config.yaml
n_layer: 12
d_model: 320
n_head: 5
n_kv_head: 5
head_dim: 64
d_mlp: 832
vocab_size: 8192
activation: "swiglu"
norm: "rmsnorm"
norm_place: "pre"
norm_eps: 1e-05
positions: "rope"
rope_base: 10000.0
rope_fraction: 1.0
qk_norm: false
attn_scale: 0.125
bias: "none"
tie_embeddings: false
parallel_block: false
init: "uniform"
init_std_qkv: 0.0314
init_std_o: 0.0
init_std_up: 0.0314
init_std_down: 0.0
optimizer: "ademamix"
lr: 0.000418
beta1: 0.9
weight_decay: 1.4
lr_head: 0.0277
grad_clip: 1.0
warmup_steps: 396
schedule: "wsd"
decay_fraction: 0.796
decay_shape: "linear"
final_lr_fraction: 0.0
batch_tokens: 131072
seq_len: 1024
doc_mask: false
train_tokens: 512700000
steps: 3912
dataset: "wikipedia_en"
MLP neurons of a small language model. Each row is named by its layer, matrix (gate and up: input weights) and neuron, and shows model dimensions 64-319. Each number is 500 + 50 x the weight over its row's rms, rounded and kept within 0 to 999. Numbers have three digits each. A neuron's up and down rows have the sign that makes its largest values positive.
After each neuron's rows, "fires in" lists the words (lower case) most often at its 100 highest values on Wikipedia text that the model never trained on.

L9.gate183:457483516445614490439533444553479565457527547403545507502586422444459458590491460519602546477466544526594408419578525445512498531607524439468480421493563524480419604502421522518536555518517541508569566472522440438571506429492465408486533435556505561570459453442604523438529437561512506517532542407421510512598599468415524591495494485516429519474489519532461445515479513519529520511526563470471482427428511468513503420536496543478481429484493573493494462528510523585478543552442496557529471516518527565485488493511368430502488526544480512414472540525522370507508499526495551468475448451413560497553440494484455431493523399507517536499518362496501400481472486475429501481496492465557508495545461432546587392378434500506491510441483547571459485457523437492523502473505436
L9.up183:439463456449503567558496427473508563494522605484404461490518405458459558513505566602507569456550502550481472403544524510533468483597497388449486500509474486532489536536498522504559542565551490476497545499530510493611513470571451462554551437447450470436485533440590538511484437519546432428537491399403507446482521434465508602533479543516464520498470526476442481545450494468531529412457480541495462551412539466499546460480593529457487475501532581524423452528496488625499558561482486581517528502461574550522505520542410491491408491513437538511450486578478406548550522431544581597482412487583451501487517514508401437546528500478522524499480407518557464440529518472482407583473462535427519463476395441463490477478482565451580506496530542466475516483459451541476440496562488
fires in: "a", "an"

L7.gate619:452568429454502541511439551555529437469438549604501510523569492465465503540501504547543543518460472443569523506479459526461442540558454512463486443416518542518543551445480478551427540468425550452514480449357447483604504528557479462559419486613433518467445479551526427477515552513473567521390499556460453568597573479426435554471531455516449582446461398495543541496483472453527597385595523489444407448496444478566482533509508540468516427604526428432506429524638526478491507453422437435494498527573545509456494520597483415541519500473499477483419583519566469520547487507515516518523525541527423489498518457463454524551586514565555459488585479558425492436496426445601538592537468495486505512592474499525508400453508523520515446465426601555542457521551495467532499435564494
L7.up619:515420519491497580444533469411535543533465506521508429586581529456495493543501485521539440551593499539553486564488481575543483456446525490514431438521568557506514536513516512499483545522514585521504515424536538525486414500515502501542454473484559560459511571441452550527583408499469485525419464463494466525568479552356491513463612513654536530507405398509545427469434480541551529477531506484508468522453595558524501544548498493496474514506484456518487472459524599458456529462524479443524518483435500561512517560610425515461551427512523498524535464590429534525509429600424403406558539432494485431558609490565398498491584500549566504444535457513501553540514587598531517422537497457558487481592400447497469469535534499535565497604530502590533482502482514444499518501536382
fires in: "the"

L4.gate237:469428529552568569570506578541458492448429543522543636553610483509502524567414467488521431556520620499533592505483508554413499453521560519477485586493526499543517538489487580600490595495449471466553477505441519484459510389508586510526476492550570477399521481611405518538470517576535520465477481424441434502569436441543526575557456506497449481501501517455516521506547407450465439532423425475466524511460596511513472514474508457454383502559559527487583375467528566475484527554493405544536508518572529455521508391513431515523505493462576528488488502559479507476400452512528492494431632501463561584502465444599371531552533529494586527464540423435532464506477494485444501509517512483494428477536460480481555496505524443456463533469483418549460503415544453525535579566581548
L4.up237:488489528565552528581464511497502576513619529498374535543530546520401476487469516459425513528545533460536527466567618484469597468467480527544590443585463583483568480575485504574578572512526511580466519478490492487534467468482458547621523537467490490488476476464491427497519510547506490488475546537530438557516558429427486560494590529473481543477468477528487420548413679506477496428514460576523570610455568505494489535446542557434523560523535527443496461536497409505430521512497532462494538511487521480519565588584450509449597417521517439538577471488418487557476469463520545483399479459578499505448546525500521369504534569486469481487580543507551472569399478481573507507503559422458439500575468548472534504548578416501466590491541540443588503442425526494572383574439491
fires in: "for", "with", "to", "and"

L9.gate152:515510537532613489470481510483567455442511490523590489502469505620557478416445549496502540541518497460450588532453544473544549483457546503499534520528428571558432513528512484477476536383523450560488511450479523501457548638505432478504408518534479511523485504505556401453506503550401497429486563480579486423441522561483429422488503464532422424546560450372531533413480525467561469429450526518480501593477523449446450538569355544493537532533434459493474563431489491464548530478529497531505471584543586524503486417467584501592493421567534529514513481502487508557494468499469472531533537455564533471559498430565502503497468509524489440558491532413479533557417565461412484498479416489497525482468481524467526515535499359436435516487526591506477403499574514593539454503533534
L9.up152:396380500536553531554520506523499581513522541455456413528487484484458548550428553458611592642463584365522455527477433442442516510557532536596520441487511463452414448541478490489471550403494535557587534500508524576517549495443430483524569481507479457465439608496488442538512504603451431432462560465588458447541520552463541502481485490445547558490457506476453490519510504477541481470399581471539550562536454457509503511494400577452454582411532571535465526506513475487474511493416542487444541498565512438468561490471475503479438533402485523457505539509546534434416440449528567496512498417384607542451541557533475457471470563439534581529472430509407512499462401455454446493525559514506555514544574373488549538535542535598519512507530505569532500473522457557478513494533538
fires in: "to", "of", "by", "would", "from", "on"

L6.gate608:424410477525470574462484523523461446498505483457475579479436545436466540506529470538494492529472511461490532527444430489554459432459427512530564478508428396531464513480469425473512535523495440459554524516483491497531473537503463472570542466554463547546471407552480527492413503473551444433511486438513514583514353606539507475515575499487409564441469528473412539476526462476471558461555506531518429540587484572495506427461395540495358539468587541613526547555515464477524488400444476550504461546543571522525514463468480500499519469456547519492423558524573513462423471458529444503468567519444442519513522526445556394483455459491457562490597517498560484456435467528522573493560477525459550449495358519455379477490508598480606507490449563519506612491512479504499554418541513
L6.up608:473490528476559484398487481603516526499482512426505577463465492505498495513638462490483533514519565489560470448473462519520505532484554560404469561452441507505482571489469435366468519459516454522535467564534504520478497558507407467575587557513516473528416429463445519429501507522459539472548430464495493546514507645394479467463507561474448511452452478469374581489565497486481483499505489517513505510503489495511506476578404465569549548562434460524520560569526479473473372567484522489430558475547529526590487435462357437562531534492511571470425442475532388460498490594463470559485478514413553456506525461453550394421467447593581525499499477505500477454503445569465491524542556506493467548493358498575472467519552558400600555542464526432388537614449495480462542455492447
fires in: "as", "a", "is", "was", "became"

L7.gate561:453516568459532501439466564468516473559510523401409480459438450471535442517532514563412562499510471452583473485428432463433578581499479559574595573492464458509510465507583515491512560521525564465477467524547473493540463527427537455432485467523515457463534441451513524474475474570368494480540662454422478473482577472406564467510493457464565542489567485479530471521466530463492477516507423526497534512476580510449470571499494476594668476514488488549495474426474396531538503505432405452479466545502540413515521523571503392478564514567424484470478446558455434578520433522554556442538469440473443535451439561516556564432593547515473568375463448495478430503501468533413469552449502442462509518539478432490544514445477482458538487490521507532532459453604461503469450459587498
L7.up561:514508427514383559555564481464495519557591558383554452500542494486574540458527490504462510580461516544531510402511474557512525540512518513484541468542495487433540558433483509595394493456440527447391536466560493425628483436470505465423559498358497617549551490450577526472452429432563482508530528521552466480604439497469538481531521509435505397563539469559535557523499527380550488544524507497445478458468505502533454510493532483490597436551476531548458469481553541440507525503464424531402510460474421561397552541501544403562571524440463597459446496522509464486475522507456412538507527447525488489357470516541483590438556515578364444511535472521508489438419503486532416454510476488466461495490427497543556495525538543509514516535607507405574536529411389506439497446542497
fires in: "and", "or", "pretty", "corresponding"

L4.gate597:424529471467486556507516534491542510560443593496506456438532536468474486378589471538527441597515453524494535585504423512464493536494441556481524517502509497446554535392414537472470478532477591488467512420594527490487536484531535444448523542521439589602495469474484498586439517630506513479512576478616531510606537418431486490507514576478435507595500470478535469478459434467539529550545577503535471399476544455508456531602479421457514432532480443487480512590431419511544500492481496406497504471553490528531467515583542491472519539518407527541437467538513511533448471490542482469404443437395530503498494569454534550470485505585520437527417533560499524410509580514461438442516514577554396500597438529540464435519518487483465495497538487459527480516480481524492516516506482
L4.up597:499483512499548473462626499503492507407444428509477503439534376535491446615476445535541498495499422467561548490495483449473485478416486459500520577484497550464444635467416482524488521421530510491497513570530459639421478452522475495484504604529504427500514508550473470464551436584549579518444466576505533421480569495481519501481456459558501478473491430573434472498490389454504497485533558491413507544426450500496519424533534552411500489495497501463469549453565487445563538514512436521412404492546514585509474508525507519638452496497502590518537424429531548453500520533480549582555437395522543550608497474434488453485527463488529537399444598439522369570545444462489559386560494547489463562504528550546485494519555526575578532535432472581339483556489456525482492562584472
fires in: "she", "he"

L4.gate758:515474575553454557525510591477509448548518470432485557537577514623524470537512463529503556428477471445460453652414440511398484562620454537446469404529530468504552506539441623599594515462476484468480465424452534458401439486463574468535535449551498529487518575517488511499507468493555483503499474479480529542536549420468503537522573373558513427512482480418483526522577514544508488512519570473497465455487515522534488514540555547491491567531482487490603462498507439440487604445538423487509484500562503427505455556557501435438381461487475479450480569520425593474461472471484498415483597445554461487470516647585450484574556486587526539516568567584456558458534471535517442542461473400484449456498531543495485452492523524505523443498525477545402488525531507476468580413518468
L4.up758:518525459600508461501601518469514496477461436531527537482440506515448522535475432487505513461557534524500486501465531418540448392505495449526443504637396607559478510458427460501539455435492531489493468404460532530568522477539448521639517540521501448498514448490517533436542434558513501502412501528493527535520560533546539456541499481592547355445491459557505468511479529452414525522529582455472485520472513499370489523494465437534511534525435511545507516478516515481529494490515556499464533655466512391498426637438395503381424475494518498526492488494509478560576503554451560385447583482565487520513443563542495426516575497478557497450510587597491426435563483424560477414484513489482494528464444480542455468509564512535476515517444528547488402446491433519431553565367549
fires in: "a", "of", "the"

L4.gate385:565430514489476557491582574489540402555440511509504505526538522521568472511533488559517517491567520536616550543383518474444466514463429465402577452540574453531528550467470500544532603501471528468475430523469437465554428518423442546566478507537453447573382487364544525577543561516482468452398454523517506490502473467382435520551519467577530514498542542450494413502486509557537552507496516502470532389464494477497482438603510479526505467555481561475526505529541517451545525459423456426565454522576533460577540495537476499478433563519454547442434447508536571505498445618442455494408539564544440413466481580557460479477578513589413563488528525530466445528503542529499537561475502537462546462510520442545476430496463599458511532531382560507395453505517465549524588498501398
L4.up385:567422526512467643570541486466536480425626485450422388469631498439569494422501470556491545530570485543564447533499488607627548469568519485502496356569496497471556510520443534525464510497530504549545555362593479480530510469490540500423411436469504483527501460478429391451519563442602500481512514549475423578422496462452486545514591484527516579526627562471588549531447485528438501479487551487449450546525547589540493555504492583493484531554596480457483494565540499516462536473532503538520545491586530520468584549530424457576565467470482512574452533544495489484556515527468545474478515452518445456507460527418440394519488444520479457552464472529457536455537455483484508546556442468476503496449437499488471400472527464572548445513453497573561489465552498451539466479434432
fires in: "the", "be"

L6.gate340:486508565553514576524476494416579532480555495492437486512549549461490486540540496558516512516618493499519462413391507513390492506485507565526532543564514405527471497484440583630696518491527497461522502534486518556388417533479568460455541575472463518496597526437409552512494504516482456509466566562367540473535483492520626581479578546545416531498402516457580495578458536466550543481480520505478536533543491440505517441542521463493448432411483457477480527529498552454561556450507427471502423581595513536571547468548472566426550576516527484535574488463446532466497438544515441442510591521574452435539486494571525522477585441522329531513495407523628453468482539462587475549485460456520427460479402520465536489484567424558506467555497473545477456480453439562557416558505521
L6.up340:460396640550590491544521527457479485488486500470504489471516588548371454556471484449511487499469523491589593583500548588557473507559477549499581440508540482502585476531484453536606615482537563532516517597497550453525502381389484486567496478466464457550578523539517521476465491549531516484471487513500454476472587484507618522435573456458500603465439499438535519552519424491564497457422506459507495507488426503540495499448500496480490506411583515454510426529469508289431526555457481512514451530527526418487470544562527552516462497567496477419550436500448536510474411523448498491532561493497484528558556582504469483467543433520537514469487497486495604551540445429467497610484548530506464518489586455523510542455546475557490567417477520535430585495466567432509555531560369
fires in: "of", "de", "and", "from", "on", "in"

L2.gate597:376502461460522566501488493475496437548511503481516402431597546488534536492406541571480501492439451445513512561512466494424529449444482490526499532470590457513450425494535569550522453506534529537518373458458447468454554526495526490428571494464482480405515531539508522505475579412572606516469549608534422393549506390542481461548550515462474551582587454539474550472568485608537577478555398539562430399523550575524473465544615507517454486570472540500520427465506525527464518418475555558554440504526542530564524466478473381528453534414460531427462501584597524504442543510482518548522565443484592487448444458448507558409471501484524522470456521502535465488509496488490526517420466530549544525467504441494533416538382496528528521556568532562425504470495418575572553511567498
L2.up597:468426516547564468493554544549566428446431488537506495475497426497425458471435554497570487490455555455471443519502474422438526428411548493586466577447604537491375469430508538619547510451524452480481460520396470475518528514456444479515654509500475514438565523514455465530492500582469480437387488534437403441518517506552559554472500539542507521549549513457444496553451483557619482553507509453512501484549557506538575596555468583483509422460525563507483528557486548562490412488335524530479587491543498511500521531563538519522552566558472443565491544603546487525512543498388538535484405419484476606533504537430474583437510606429551444475497481504493470478537558539508497489522494536504489548524409494550420522513516521496392488469528549496459542513495459517530532474500556
fires in: "born", "description", "he", "between", "neck"

L2.gate99:501516625417470582472556567532442461517414445489486434512529440481446428540562591486577423463444534442503392477408425403547478489531571485484507471442483477543473452434490551525523528493534586393436480523480416486552606557442566526414492609478560472547467585485471503497570529598523503456524554490416480473526499498567502410555487500568558583457428433543502533478446488516566553612496455448459528490437461550545561429534521502465601454545619514474509463506512475567514481422468542520546410531434543593502518427576456482459553495561431509442473573528516613553611514485530530498496426447446517451469482459369568512565577450489464546463548476531540469480493447467500507388470489554538460505507443442563562447483407561463424556522502499470481522490508462561501452532533525
L2.up99:526489588505511549401535453552426419498493518548458471549454451465473457543506563467551458548446554435607446499469491386534487519533565522493541336435539521475513472452474593478476502510504543432591611522470517516556590584470461488467437475461532542581435526459480456501451556510505485463433505505399448465513543589600570429455571521583488566556529455538526492458496602448588568544483457549507489460471493564507563531505500566510541542445552584486558402528525498459517472429381614557458508478527535601435487430473467467519526474593465542470446558549496531515593541522543533553457475458490480516372502480424611492464566496451439482435539511454508512475496449462503504395509439516497495535491510448515497469453447550537459511454552534564497422567584449582468421562473567
fires in: "4", "1", "a", "piotr", "9", "10"

L4.gate512:477446521472448491466597525526473502494503489484518506499583413418525480591531383475439561496494465517626553513539477528434557530459468554512502613475529450479529531533446538469535531542507485525426455472404506560527462559526540524454506525530457616418521559417513541451432473550500488458416492558436467484525555531379430570467479512460466572435496450576500471515354607518511466490582483391427459528439564601555544460548494542512448500441412491478479466505447614481517474459525448383562569526508467534483530499567524507521476595617471452544467520452498518595501470575505508530558427520426479527511578557546494470565521555597473506517455479558422436477455574530561476489479534444473568530455573462478513489461505458456534499465432529622501456528568498556513546470561435
L4.up512:489528425500488486500547544537440422488448515450512539472560481447532480599468462445396510555405484490569498497504516531489475528472515479430445541453493461545502604516508547478474543601457538481439492410431442492584535603562523532426533398442539564477516535462578488441444476524502542472397498572449445530483588497488426560529509538519454506466495425568517460467379488463491573520591481433513474479493481570512552537554500494480448518502439526475414453487466574537480472374532511510478559503584518579492511516512578543539461581571438469507450484512525564562473495524481497572541462455421510525528538546569532524506525456550539551509448501554384481376426597579604503445471478550510532506534506467436588409477430539406596493545477581604490487467554421536551476474575469
fires in: "the"

L7.gate697:555487642519580600545490542522563576504401466489453545555532460558491559556451470568579468507467528402420529502467439509441546514478449525516488489570520449516523456547526536578492453484431563496477395523433555504491473531388584562481472524560490508503488523532429413573569581487445526414527610487461557537563496488557522581556365446511503590426459489614572488539491530489519527527426427522470459464460466455508562521536535494551446501531613511513604470453515496540576625492430483548518531531510660450479580460509450531466504483514423486515477494472499520571513425508457421378532478447563470569519501545505522489544567578545444579554587574519518539451598527437438431524460434493489528505483566551432487484482378442451464490542493526553518393477522492495561515540543522
L7.up697:532482483453591556513482474516501487459518496458606409529560425542518515467568557459582632485517629526544507512514563560517560605508515518511521533462443473508551539504505533517536512496560556528519490539541570471581560384477573582519542563514528555441501561494505403496496578561493467530594513609592578408520464498520555565522478511499546489475455540454476513463528635446558458409474456558500437497565549552545526404468510408500516516499554568486625524446425544551511572558486506554460575469504516417492608475453530552554543495453452619546466528473431579507471582443519496512533409536515467539543522417404479461505506510533436489476447472518535417511461571569483450593427553515529468553504479501483531462508541446405430530535507512450609532523486522580587554447525585
fires in: "and"

L7.gate248:570549529517502447483545502470520511509508516542561587444441556504474468571385495560432499520467560576523537416600481623498593530469514434470505472453472526460539487456545443504475462441553535503524515492502486464436538501481546434529503531517507560460541504548484399549471488459599534526560496512572551457526476527453372483525517525355495515475490513463485477571553535367458527502503556528555480450467412542423498525550534443583421511488433516528468536438538510570478426548578659427557560519551494444530504483508508439513560625460426521554414509518502454456461591503560423497477478498528521538458430460504579498443451508467506595476464501496474569483441525455523571502457526526527612472494547580497450540510417565526605444576497523464552448596496487507483467589506513
L7.up248:524490495434502535538481490526490549500536481571483490481445528539437468502527494458480508517484608525424477459549479487567514468447554389529548404469465494503553624533501468424584456388615488558555546458435532449420500493592501503580514456609542465329440544529548484574515569493442473575477411508548527457497471577512431516477543496474539500421486460496440481485506505452579475397566522426533516582524473526512572491487425418574440460523545482508553551493527492509520515475543455492445481492505556486413458456559563547542453475495464552504476403411473565592455520571538457468496487526436511583526492484487591505546458469470511516496498514475531499471389541614521515470460528513574496600473476544443445531537466479591591461530496458526525447517546437519501476501540458
fires in: "the", "time", "2019", "maynard", "caught", "2025"

L4.gate213:447419563561448592491448648429492481458435511438381496515573548483547541529500535440371455494480498489539462503459544530512587452509458519424497459403485407477465475581512584590521583442577440507461419494451532465461462515559511530495528495504494521462484479387477480469484488485487539459515513496379475545546454504464529441507418548467511583584596570471480563438594496503468554518543419463514538497477478440465534553524531562524479503585480548468538434457505570549439421523527564468473399459467506425540595473547438509458509474516437481472571503506537510525473511553613488561453475460582435483492507494449493423522563466532529585517515507425537500524499539560569631536635513406516489471527497444393542469541448545511432541507571455454523548495590429495462580461516485
L4.up213:561533500457401474475437539550439497548442458500464521512463402509543508500526495523463545533473484538591503505487446531486505471444461591501470588483513553473488513539493463513509405576502476586497370508432413478546529534544436457424456504467472517471546526477573499449525557483531553525482456475436423448550488588397367425499460475450439426518503499522458518392462452510462501453508535555487502519533554570511463417476461376596575538386473509559488536530428505416606474453480601506457478465535553416533529474449411530555581501542592481499376440531548371473510487568531530594389531489541504526476505520502533521525511546533537483517470449421419458484462470507468614485472528471501545467467471408472497465467435426546532539462481513540456446543570477548454460444504644
fires in: "at", "with", "on", "as", "for"

L9.gate489:574549477563544523470478508525435498597469617460523595508554488433531531580563509480519500495511482518555494454503485514492531493462470365554490495592474493483626545573491535571536522468431532543467439477493450436428537393492538520471525501464526574622498496553544428535478477574548529468542478653424522508552554573521531499478570631551542523591536396493498489468521527440538471528560393511491439545469498527519578412554534506561486461551563550531490463540547472452508527520546548544502479412464453540445571512596542507553501492538432498522440549482610375475477555510493523472439488452455544472488478490354492520556535497554391586497444483474501489443599486533491510505473431492566422462550428465543438567485497653507524568601439525456481511491537501527549542493478505
L9.up489:504480548501552565449436528518530459462491532486526447484574561566520435491560492578554469399565548526545497578451481521429506608535467470466455541433451452499524541514452561521536518548520557491498495439493464590509406399454591559540555504529527518589544530523417567470473525661449492533495545435452554504501546513565574540528506417383539460522528480568467506557447589546463409545518437507465535461583552442439462446546523450531470485525504526429470486491513552477459621563385544488608495434511535443543530529454432534508512585584519529600452500500472566605518496555492550446622505479454495497459433551420537476566455521485418517475407532545553429436529523571552562524439483456603506498436493561492499425493436488535498462506473501419494478491526521567531482589511565
fires in: "the", "s"

L9.gate239:472448528436487493405592537523557517542520547493448518456504487501442524546514593457597526489461483413463459448559489533523509437493514432545474476529587482548466501571484461528531501466488613562437436521535429504530503556472503419461465496566465595524360504477403537604521537453557447517509566543469490382558549488468469491530581594480464672511479460598457460529545542435534462521503484475461439404515499534573503513487512565495533477492429545454543604496464518520560552580548498421556470438483582466476554467492539518558424512500562448446462583543480523499466582479474500586486456582312520493518564465459519598465490562616465534412614425523444517440406576526503511446490526486514511574428459456524453453473452552423540568568574530578492489494507514473541568486456464
L9.up239:392557506577447403463516522602449517574430501622516579512498469533464476491523564507539541549518516568430497452467533443435435448451507646482542504504538557483508420489460501494588460487461538512447425398508409522560510562567455473528509520568438502594450519531543371513564558483462546531512478579472449446462531563519494578499502546472573510478529484510432504516407540460595549485509519495472481458452607535498498479446478515430605465464485503571499418530421484547484541585431611457561510468496546490516503547470492494447473434464561481452372478640543472487528525610410531491558542467500538513547560489450503430509530521518452460549517411504433572497490481420492512469492497470451541573452473477455529534529477484494499471468487582457505430417529537509648480540472533
fires in: "the", "a"

L9.gate52:423497460580530454508487542531506399608496504459567456382519490423435481520513529480492490386527526470535536501458399527423390477542505606462519426441506460458501487573433538442570508458442599449440461505421556424575590467478461538542557456457485526538464484602529550485540486440603519439461556477439417525516533594407510496532536481513467534577553491468369520512489514451503555450591537554446472500500502411459533483469509487505522587469473511553541389521463594507518448480545508557518433530574516454479559507589520423537545554520520429491450504533570532460423516587478544560555500475498497455501531468538430487565588618551471656509499542499475460444490511561494473438570501486476478428428493480489461558514451554484420550462420464610452525513520523433453537462492492
L9.up52:518479486495508556515567500549474554595452557607563529481582552485436518478567534479537441493496446487557557565474555494401497545402485499522466560478495462472522549555528429518470466510581633517500490537321447564418478552441514544521511544537483505484520481500459584523503553508504528518441507505556529557390526404512426478517539487528487562506540464512526530600605507588568515573512419580488371432532458484458490475457453493519490511520428495505541587594431465498465453516572503504535485460600531514513503643564597513436507581507445430510384479469617449500447515525543549491473509542482464546516477368523400506470545468456494460441484523563396454551537508553437474517525434540511551492545458516521475482420489536407551447560468460518396369539471478548462543541515511
fires in: "a", "the", "as", "and", "with", "more"

L7.gate132:513528409375467474527559450542571540519522488500621397468461505464421480524465544559528489518515502501499499537441494546559515542399496541526434484486525554531530451579503523532604483493517538559482492492489557542455538463446479410448533584511493515437524466462509564482421460506465444591585504436474446557496552536486512474515516531430466493499487477419469602484531486455575527325539542520495451484507641422368541469553533529475601413455547487460510543537489502547489527464547486436501453498590496604513531520505504453525571566527473435549447470580482391568513537473477564595510433419465528463520558477573561517372496555522552500495395454430524473531466552417510510474478501534544494513540437475538528539501503425563506458523450481565630427487525434522543534390546547
L7.up132:528462562518534402513496506511417493526498515539552476531501368433495489456474477510543512505455478473412567414439511480487560530521518508451428551575518464481464461560401511468502552515530519479564460567472482579457476498533585443529529579538470454633480508510523436554444541533583470503536493529496579484515555567439482415505517492373488490577584496518468496495566527366460518529516390470520484455560445450400500505488516560517588498534518482487518381548532586517486496569447508373533458552487486490459512467492422454537454554527466439558505584461490565432552539472481479542497520565565492410566603519459579492452466602425465556444464455418615335522398470566450528497429530621525429463498585464579535585482477513449452527509493536447544455559498498493431501464471622
fires in: "of", "it", "a", "worship", "upon"

L9.gate801:486507509507528467531506512497521481519547487541460450514416557464439539464461502501501504484468503508554558500487593506498453564438505518493398564551474463519543547514497541505487554583532549561567399513488336496486621488457451597471493483419455465567471447504434447469520456526451424475463511472451540536472531466506542499565494514431528486495531530507509539520457565518506414542541526509478571489546443473526488409553527440549524413480519502402508487475488483487513464442518593501531490552480447487507539472457508453498534526487410568436586503514414572475497513359454457559466405499568516510600464535554514480425487456459472495443419519561512392526546534572485467487452443599476453574561477557535581506519548481566516507572577467510474553393531469561492418531577552
L9.up801:447494573506539487503488524532572453509541464461481574541569505520482509415464502505507500465577524458536531469498576543443478449438535535536502630504534473456578548488527497475467506528583555517493474499457410425518520505463581522448558498468540512452515520449585493472573422549503541542373515457619475531567599439542546472552565498559586508520561527558509413457541513525583457535514524546595516459450510537420512558499494465557518532490495511476543448508475507475502613486516479485483526498363440580513445519521454537384474509522539513461541497528496508632474501447379468554489517497504527453537547484577566422490541460584488467571451445523519589499501545540542536536408428447444495628532494542568494434539540542524583467486516457477461586506541552497480434602552483
fires in: "and"

L9.gate799:458501568555515454501523456649462470490452505463479512519602538464440446426491560482510508414463476547562494457469452501485451520520497474453572490387500513495455457446422508559459470468498566501455502507465455501513588545560506413429505530517483543589472517492474478589394432508411507443507482536564502481664592509487536507500532551490546516526487459472480470463552400400532551445435508479483474493371428517467555610493447552565558527612463453473478502483508489543446515382417438519513540591490533552476506462553463581474539473549496470493422552542543624561518524440453413379477560458571536548497431486507532530479515550507609504402475489520522450470428409470526490527528515435549614453459453450508507492510489573481538439503494459522588425394474528458503509463454430
L9.up799:590499452425545515667619582534460548529487545489494560405465492517464534508500561479527547465391421501574413461615454595525530554570490561536545500443521514538523489556473509586536533505556460462505511477464563542622505424429564429521593458520479586499452533542520471423542589489484535464485586498482562496556553489511500530526511499454507457514505419513515522391406503425524450460482580473446436563479517452513495458506620537502531546438413493505446555490431536519541496605500524419547529496480493556551495482560396547565541482501483503447493613472483512551534466425484558507486549430604555551526461498508482538572492502448450526517495465514541469453538528580416534473575566409372472518522477423517535506480419415475474493463459514462529405489447528523479432569547528
fires in: "the", "s", "his", "not", "its"

L9.gate17:536537585474528495471618508505496536525548398518534567476507468479531507450492497467518500542436466522415427528421435465561502510485610546476438542446523555462476496569483513528567519452423467580387392447311522479552524525521434466531523478569533568543495488550506526530528538469553488469368424580454527448495593465506532449511531516497531553524499447581410540528490498459516509412425459452436514547471515449406481484494479550528517527499467466446472578506479572460532466448588430494515571517505513535506557515568477452554587601549493508526487477568529468678446485536500487495508524402416517561554513449486601475474523510579530518568559540485588426470481553434522518465501516496402508492486540517490598545505448521501467488507545426583432458526557465403534516498547452
L9.up17:457486504475479472533526567532458559507492503498473540396537467543514548455457465542556461480410509508502443434465421480482565468619568528500413527452536448527545559459466530523593555486426491520411448507534521430660581468388475435524554418514542472550541521534412551525528550497587444487425473545489443495443506530456487462542563515514564444592488445510516555501539412499510515458397424532490584548550493364440467502511472505496483545533378469549453461490482559422543529455460439543580436408482570504505517464612540463525545528470416478461513513579563488512489479508571579563555571439469488515507551505490498529411543503604570519353556516481545493491478473520492515524554372521436473397595483484414578498493413562516494494529557460526481460488546454541467493437539403
fires in: "in", "his", "from"

L4.gate380:497445535534519428563573492539475488559360522504488570471469565530468487595431521556529450505454415471440451609472490490436510515483509479513418525416498447528518493555518593499547549473423470437517451518470455497389517518496450507551409505469488562635531412569490557437509542463600526545422555490472519447517573504597532529511450515477460493506408437500518569510549543460504506379504411527489506398479466527527490545491478590481508539523464494429530463438536516465525594546599421463520448532537485480537585542465558375578464542485482532475457571485519504507423517527466574552472437432481549565474496527462471467492535555493540560527542526568514469544584533543504421406492399457440397533418553538538541576521417501530509485481506482469426518494535542445513511550447523
L4.up380:599407506477522606519520563503563508446479554489535432562536579503444424411459462554445528449559519495467588516572624456513494496492427498417410563464525475504506481520494525446417467526501516360540505427602577552535557515575482396419400490540585549462518587498487515538502491533456451483566489432483530524508493558452407571499490504520430470502479497430565503486511619443586478546455478494487468434531549412490413446493471479485464490540605502504505443473396506507498496516515488443601497366587463459544523540577492517593544428524457559500481605422584531454505525518579488512514516539565546516480456504530466372485525531467489460502503446569527455474569538518491480569576428470433479560483500526511456531523474471411457433394553457479534522432470444469472484550511457
fires in: "all", "their", "those", "her", "his"

L7.gate72:509531489455592448411525549457517553464509453492555489524498532537499479510493483536492399493513486376569481490497451510503548511412512484449511411492535491481456541545480485493480528470534560519495543604495480414393495503487463454492599479462471552456473514545475476584539478535483490510517614484448511500544481523573527492487441520443497475540533556594581413501503494415484533521507466437443573446419464493406511495503544478573530550472526550497590540389504527566502498507496583380547513477610542487545520401556485512493527568511468569468575482474576534506527504418577446579439522407500544422539544443566589416450502513411442535455624508429503489573463529451492468476559593503474531517563462464445512522466516410496554382448511546481507466538439460483443549543510593
L7.up72:448491463550478480514507540462535501423531478492492487540454587528464431440487570538318576449551476510559550571509488557590472454491479448456533444566531454544503454612488421552552486448511530514483435494505464483472547497487529417465498469420465493487494537543482458444512516455609560515511497443448404489485588579521386584473532504472481395540553446561529471466473433452487594541515532446486501451533457503485507498559528523492510423532570445515562472431535435559404480572552523479512468449569524537541480458611508525585436515537479499447681469574495485497445436425554493586591545424574476419487509426483424478437453478491463554506457454503495564541495502504571462466560486502510445574599479489469524393541522513532531425496445668484505489421517402455466582471474574
fires in: "to", "have", "of", "center", "atoms"